Weights of a small transformer language model: LayerNorm before each block.
MLP neurons of a small language model. Each row is named by its layer, matrix (gate and up: input weights) and neuron, and shows model dimensions 213-404. Each number is 128 + 32 x the weight over its row's rms, rounded and kept within 0 to 255. Numbers have three digits each. A neuron's up and down rows have the sign that makes its largest values positive.
A block is one neuron, or neurons of one layer that tend to fire together. Before each block is what it responds to, as a language model described it from the Wikipedia text at the highest values.

The last digit that completes a multi-digit number, often a count or quantity like 2,500 photographs, 1,000 spectators or 800 metres.
L7.gate235:176096121135110155120155120132197115175160107137073128089088121149184104130108083190147057137135154133109079173120088143114110168110193108146107092127122099114108149082137189113078084086109133135062069152090230153124185131080161165100167150094170124180143125138081121115138132106099123066143135151138171171147155137121163120117120077126117136075117131118119077104157139126105091044123126126080179143176174143164124124174131074077131137079077125072149129122128108130180101150155159160198116148098129111138140167164121123176092113172146173150144110120159096111159065120104160119
L7.up235:143097128096145125129121126112188114139143167186073112129096177150161111131076106187120070108128113131111037129149158157115068143113167107148101111119116125102090139108120176113119142116137101126065105132118205130089170133095151146083204135129119097149149119164085125164130144103111110101116157184158169182146146122129116137182145103155146154118106121116119107085174139161100150078111114174108127204178154151136074126150105101106146133130103103084151135090105102116162097137147140131156074169055129131158193189176120135178119093187149172103139122145177038078118070118109145113
L7.gate477:154110083128177125136166148144093171099117167111082127123080174091133061116144097160184144058109074122111123089113143127134117104156197078113086133140148158104138100142071086166097054131094107149172139100143147104165115108092167112129055119187126110099097157134131108119141167122143151097150107113119148111064167163134142166126137130142139087158133069189108113099155130158101129151152079132181141086125078127133103085108072119103149116117073070193082146145136095130138158168171128075107128102096119126161157118141115158130122201088128096116138096135104098102132156136148118195
L7.up477:156124108130107154088105161121093094149114136121074186168135152198130107135093097082098071094154115123150200130080136163211088133151161132075123148111070080130134141162098115099140127141138100155099082143098136146150136117123116095055092111119183116187087089134175145184091129093125143072122101107186159092112145085141123173184108146095144147133123139177113169107170076147165242139122101159144154178155127100172085040072142137086147152199102112176104150173122090158098099053113150165146146153146120114135117082114160138124175147107111096130159188120136134118116142097186153146
L7.gate581:162103107140121126134101126143150121186137083091157162144104142118136104044141093117119073128157099121153108140087158140114119077110135068126151176131136152166140125107116145131093117113128215091116117152105120143119166142074124090156173167107132163175126089099152089115139091102162191122158139160154149113163150120129067090151084097107078128119074119201153185097181185138125104159091100181194113085088159147194093087170119146159135139138121132162131159082114139139101170141108165156168105168154142045144089184132123113123111104128150098122174122117119103159231167119167086122
L7.up581:120120154076182118158165085143123210170130158090096129144153178118152189108207141112066075118132146048136169103135134093103094142143075102044124169143114136145124142146105114140038142088140093118138186132080092132115107129133124178153110099096145144172090125131130134056182117187123129146072174098118085152091121108167218186075133085137064164127115133114112176103140150175162109130100086139150198122087106148143112065145126132100103135141170110181076101139133144164096100121123164114147159122109149124120167154119147103130158073116129081137158173116139102156133140105111178139
L7.gate1024:094133123122112079127121138108097129159131179113100155153158184065175110106217099142120115111171091095174066174073186123110081128069115120118111141128156071116165154136159137116125077094121175058136140113090108122156124141122092124115131105114161107129128114118141126205114107116140055144141052139120064113128120157127114121140169099141172163105081107181160145082079124111105150101144160107071151127166143162131118132164131102140163156122093135177219119157161139134116173118126138096148155128134138097182126082124148168094105168113138131103083095147107125156139159177074112119
L7.up1024:074126178138157164183167139098064165124176066132162150097143091087198117099160099106119076133130059063117140115085119128062079119101105106115147080129110124098130180114114134148091085166173174080077147095026112112120163137136136167110050106072154160099114062124110116160105121118113049142069142124051102146127127141177136114120132121149147143160124111152115141147113164142157074099099153140039138152106167117156125142136139157125155092159126096062109166147157101122113149129136078148117151116179106157044160130170111158088070169137105142173149118130192105108123171125081076081
L7.gate1064:125080097125113079139109117087135153131119132087172103113122102166203167152186126167186044148111067142111097120069114096145096150111171166173157129199131130178180156147148127088074091067088097074042086173168151103184118111157151112102133151107091086172147143168138118110159159094140130154135113203172084108108122168074174087119160137118111023105139100157166139154125129112136123130173123099074164099149128141158130155123115116137119123202116135126116122142067119159058105180132113157120079160104105175101134141138211136074104079168097069120146119171152153184180124087157136139
L7.up1064:133133148076107121117182154155109096081131122126146122112146187200196202111144062118149134133107116158105180147124115094105137149117128107132158131104142107146151152079162116115169073107098110169153153130163079124093155117105131148135152125085130115127107126150105118063153196163086137168109140127158112152111103166071101164109148120036167171141126150178056174079165124151130147119103107190102123143110140135093095148132109164156127116121135102145108084109117130194125137128092179106161125168120106136128117063104099148096124129134111133105075137161143176149101102106159142084
L7.gate1163:173154157185050122147102115123192093152104132133163135021162184092203123140156189107140132111137108154127154068111128142121155230101158153149138155178119071076123157071125163144115086114171096170099058119104105163172153136110087113095120104111157127115115110117145094079101144094131156109112188123187127177135125133130135120121112083184090179180160129210056125098180145158115147098177125105100146094129179193125168070074091206138116144115121142118064130150171120094136159107124142085198080148109148108096090104119084144100163149099144132120145072094174133122148144098116150161
L7.up1163:190187162117110147097132109210113081130092100121099089172141132150101083178127094178121136106049149115104085155138147106181154140148149141173180109151098093173100133181146167092132156165079137098114131087114133127149183127126128056099084106124162214108150134111144195099137106162171049136113144148093127134062112178115139137141108128161188193121139151147162091141176106103119082043170142135139135146115125138163087140098181152196134161167181150100152141163122150178137126117123166119091184099154116145188154106110065204094125132153098123165100214138155118171144119155031135108
L7.gate1367:067104112131143121201082132166149171081110085183179071114131139166112175157149144121129136118084066135111095119140135153152123125071092152069082144180117082181100219129173114082174149143099147141127117152166098119138154128121096156187106077074159118155126104114125150103130166158099132157141161157075087156127092146111193088157170083171108135115172106137131156138095184081186173141108117125128172176090125172150086154161138087140082068150105131101150170142111115141107139147123121122125152076088136140095130110120158097055087099115062144096135094143134145118124081131121114184
L7.up1367:139106094168139162135148163099136151080149068141111083110145131185132160136192112095183101084058077148182166086167137120073145132095131180128070163108132142095112170125122100168092105147111176150138139173153119177150118155071145098158107116080110131113140108117076130127124098114114090150079177162132130148162055173143126153170158112146127161094107077109140135098087145114153140149128157127153126123113067084138043101140143112137134068126125175151098173207140146183123151134111123096143100076135110110100159121114162132059158137148134150096117115153155109174098076136149112137
L7.gate1718:113137125107154142122107138116143100152134120096081148123145164122154200098129134146179116085174077153105133172103211113126129093075105095158095158113105085136047088175130149082119052092155091079103124144119155084117113120132139131064147119127098151138088093164169123149122146136155082106129141156182123197126097130119190091129181107143126124122104160112123160152155123129164086124145118120078087131109112138179118119125131062143142136142137136131134153167108107141135086157140115135098119070142148143113161159194098077092095171056074126096110111074152133126128077154112170145
L7.up1718:127082070123083059131109119134124148157099183133169120148137128168092177109181115100118137143194138138118069168129150093148131094161092105150113138155116074123199123071093104141109133119043113110101138161142163164165130117144100168116130111101119126096110101106140097148173142126082203123091117112072106140124122179091177086069115104183103094137171151160141165169155127189157105112107156122137153135146114138149103113165142090094081153154103151066165170063084125119089138117173109135152135132118137149088141109134157090113099112157117078147139149110158149087140129084080143112

Forms of be (was, is, were) right after a subject, strongest in Wikipedia lead sentences after a name and (birth–death dates), e.g. "(1974 – 1992) was an".
L7.gate326:135108176123115099147134093144110105100084131107115165173072142095133099133097100137123106112180154084124105107168137089136136134152139067123071131092161126101152133118167117050108134101116112137108126131099116123102126108092131134125131167161131149120109150123141124119111105186139155115128094150124117150118203131114122109102107081123113155109181080107154126137122180126084143115160147096117173086135123122134073069175154070165145132135159104121097103141172164126130161154103097083141194165097110142191148137123158130166152101169132073113153096069081125135097074172147099210
L7.up326:108134103142130177157102068150235126113106145139117118159123092131142108164126101132105068132122118116155129142157119140122086078158158124064098063094110142156124109117118112122113089078121136108075151050117123134137157122088172140100139172071142088116141075196168102075138092092159160125154155100164112130135137118149153100157186122126127147126103085121180106134136152087070135127144185146153128118111098116145116052167133098089151105100122155180151162114183111079138173086127163106160152102105155155134144176108107155139161107133121112113086136087090152135109128108136181117
L7.gate341:044138095102132137123118070100134195082083107110100100119147093164073124166170166105091190136188102105141182135112135185058111069181111097146106140055127069178143101088085146124094139115161063126113081121114135109062138106122084175124131096134120158147124121128129129093098153164198085132141097181152182168147149075107095147202202060093129169192108106136141163129170113127109097143141186142110143118121123102181136052165107147141115127129111176117152099138095136114084088127091056148095154086118097139093134149133126087124189127182127060172124130116108132157103172099173114143
L7.up341:122120106128139156119118096121103152114129060076073117214111168125154090135144166206138139171138096146112140096068128102066154098146117165153116191138163081160110136179127083111100149109165073061156096102155113084074100155092151155123107181107109169147147176091154139107073165139106110116127092142126134130136095104140145085124156047125127179191155065151124173150157142120145107143128120193159162091145158071179125091151147128152161180147109139132135152031145129158126087149131133110122103071075099139147160148146126115149075117145118134120167140149126200110087167105145192122
L7.gate445:154140170131112107087114076154186094146096183112146143151092121110161160114115113153128103091153119093117093152149130101100113159168074129100164164195130120131115136153104127164116154105122166062171162135179110092183138157187139196055180083123177110109148117108172126097115062148071117121143090132115099135103155064110176137094154112164099189158109116130035151155149093166154218185202139129176130131127124152216102162125142089143089180112138130178141159156173170133155128159121150086096137130071162109139111108094123129140087102157092119108120148089108106167148139126148115150
L7.up445:188086110160126164152095132109148176148113063068160118104127122139100169132103170067109147114127148139116099189093119162130130214122096122134117110079116175091153123108136096133095101175127149148163091109109144199101120158124119156104114119177116146089086089095137106155156114095166211157145091153121160070154161131130160134134113153149138105130119142118109110130135142110124132180072156125079137130163147093151052156188175133095107096154123155099153136098142113133120050166099121119104092092111192130113121075154122137130109154131168143080096099106145146192109147181171142163
L7.gate552:112131126159086140088083134112108100175092137142186099097108106131125167135092137117077156112157168105124126124117173106116080171085083134096145131157091152098095143134176147170171181111144124145091100145182061191113164105110053080118195192126129171169119107118105126105146081132124135111119086135138068103135148142099141133091098070141057084149131125114139093156094128119151163160094096145148176139126146098147104077114171137179070129105137105123109125157102102149101119135106088133089155167136097109135202155190159080114158149126097124136100070079216106185163135124132132123
L7.up552:105092079132076080115116102162118054121117147114151124145105114152121203163160118117081135120124136091118142152142161127127091119092130113079150142168154144103115189153178096107120115162132072133144104178112140142116142148175101158153131170113114167120112174108109164109084069096019130109152072097174109130135122132112130165097083070113094170194110150124162129108078115177102157148129103108141135153127139102157083079167193182196098137128179101101117155085093070169163113170075136136146172162154137115100160180217106090153120098077054099123159067139160173146161138124154064200
L7.gate601:089086064082134173088121160145194113130188149087152093131173124124105165143102122143098140135161151146066123101097137081097148121080132081151122191139099139140066121133158136134123107101137081158114149147138078064160140153071141167079085151146136120048171132163093127128130083111094139176155073145130141134107138132113144128176133108102136089138134113147091124128052104102173147121116123181110090123091136131115085102187089121141068164169213131115139113149098144066122131088157122139083127137114139110161180101132121152095125176130130138119097124110104090181121161177124089134
L7.up601:149111092092134164159086145105138170060141124079155079127119113160099135150188146146052109151140152118099159093152112114155099114043179157111092132153151127149127185151155164152119105126149064154096147177128140082076137167098131147193091094090132120100166099096067122120095060111126189156144082159148095121108110132118102133169126102091195093182107158159119195058109103168162136123162125162111116127083134111132157128159128130113077168199171059124123195130084133108156066120116041097130164139018114151183186080201089125064136176126056145125165108122112100141140081138083102169
L7.gate843:117188168110113126119126117151128137134106139117161117170114166111146125184085108123173144145103132081128118108196090168185077075160136065125185161129115085109140111193097108116130061136111100131098087135092090147145155120140113108183133129151142146101119132150185148178058068112156158116156136172118123115082106159129149142111115073093054125160127091101117098133110064116129048139143167126133155137063079162131145097105099141121118205132126136132178157154123107141075125125107097137127161151148151167107163139144041097120184179133130126139096127113132134117111129112136159116
L7.up843:122135101143126111103143164086191099120135162107076124108114145134183159122160120087118126112169136122172081101124116104070111154123129168150143144133107148195129202075140148132116083159167121154114091128120146105089120129162111130146102166132138128156067102121128153071129147096112179093116119117090104062140173143120128083157130142085137115178106133148126085108113119157096162061138104089164130121145168102119153124199167110121097180107127066030125093111108159149095097107093104120133124124124127151127164121133149143100096151074098121092117173133155131103172148167146144066
L7.gate1591:105048097072145156118179102112148129104107115143141098132212049195128158085102157063157091126170143142136120169094153115076114150128146098163120165074164109155078128116100128137091101153123178214189116169164158108119119130109160116112107092164153074106103098093106155135167175150145135087162099100114107153096106125099119121101138081143093103169082125129119130153133104117135121117146132126151100116157150130121042155124134100123112118134118092136142157118133126100085170141160143134146166113102074073098112158088100079114103137115109164094133099112130163114105150115101130122
L7.up1591:111067134066078142140134077142149095113098168154119143207157123120118138119105154064150101101142135154172161129129168184127131128125140090146085197120158103164109030175178110122069175129117125140092115090130132123106141130096118078120093132094172146143189085101091148125161132123083146147125069081127172095154112176138163182126069101156088103166127147183155130124175107137120125140048154073125085112123118075140098114159147096106103082109095179120102120108113143049096155132079191148107092137162079096124089141083142131137156128092111149130095117116105163180149054157058133159
L7.gate1696:135140126085130167145161154186169106097102174100147138093159162166086064170188154188158140097164188132109195140092090183138110189163124124150104129164124174123165033147143058134113123119103104154068089134116166095067156123074115153186120148120088142072107088129124127144108116142111101118145074113117151160134138133112106082195151093153083142130137150135102123177149162058130165157153142103143104136074101101113159092160125123124123153169123101154166112179148126154085164132096168149098169169135129138176107103109148136085119116149087070121134166092068092112197104142169077104
L7.up1696:150128147100147165131154147177156139083134210102163116118130141181067144156187111207143151106169155148136188103078100173138092166132167127143111109163109149091163045141115073147117102101111121157107084102141178127093149160091122144156108171114089107094148091125113135092121120126076092100122066098141138131120104137126140112183144101136076127113139156132119112166137144094138115212172159124148108140134103127093159110158130080136149143237146083150156111151142151159095118149138177130086137194180107124150100147114132138063082089153083051121134175072089092149129116111138055104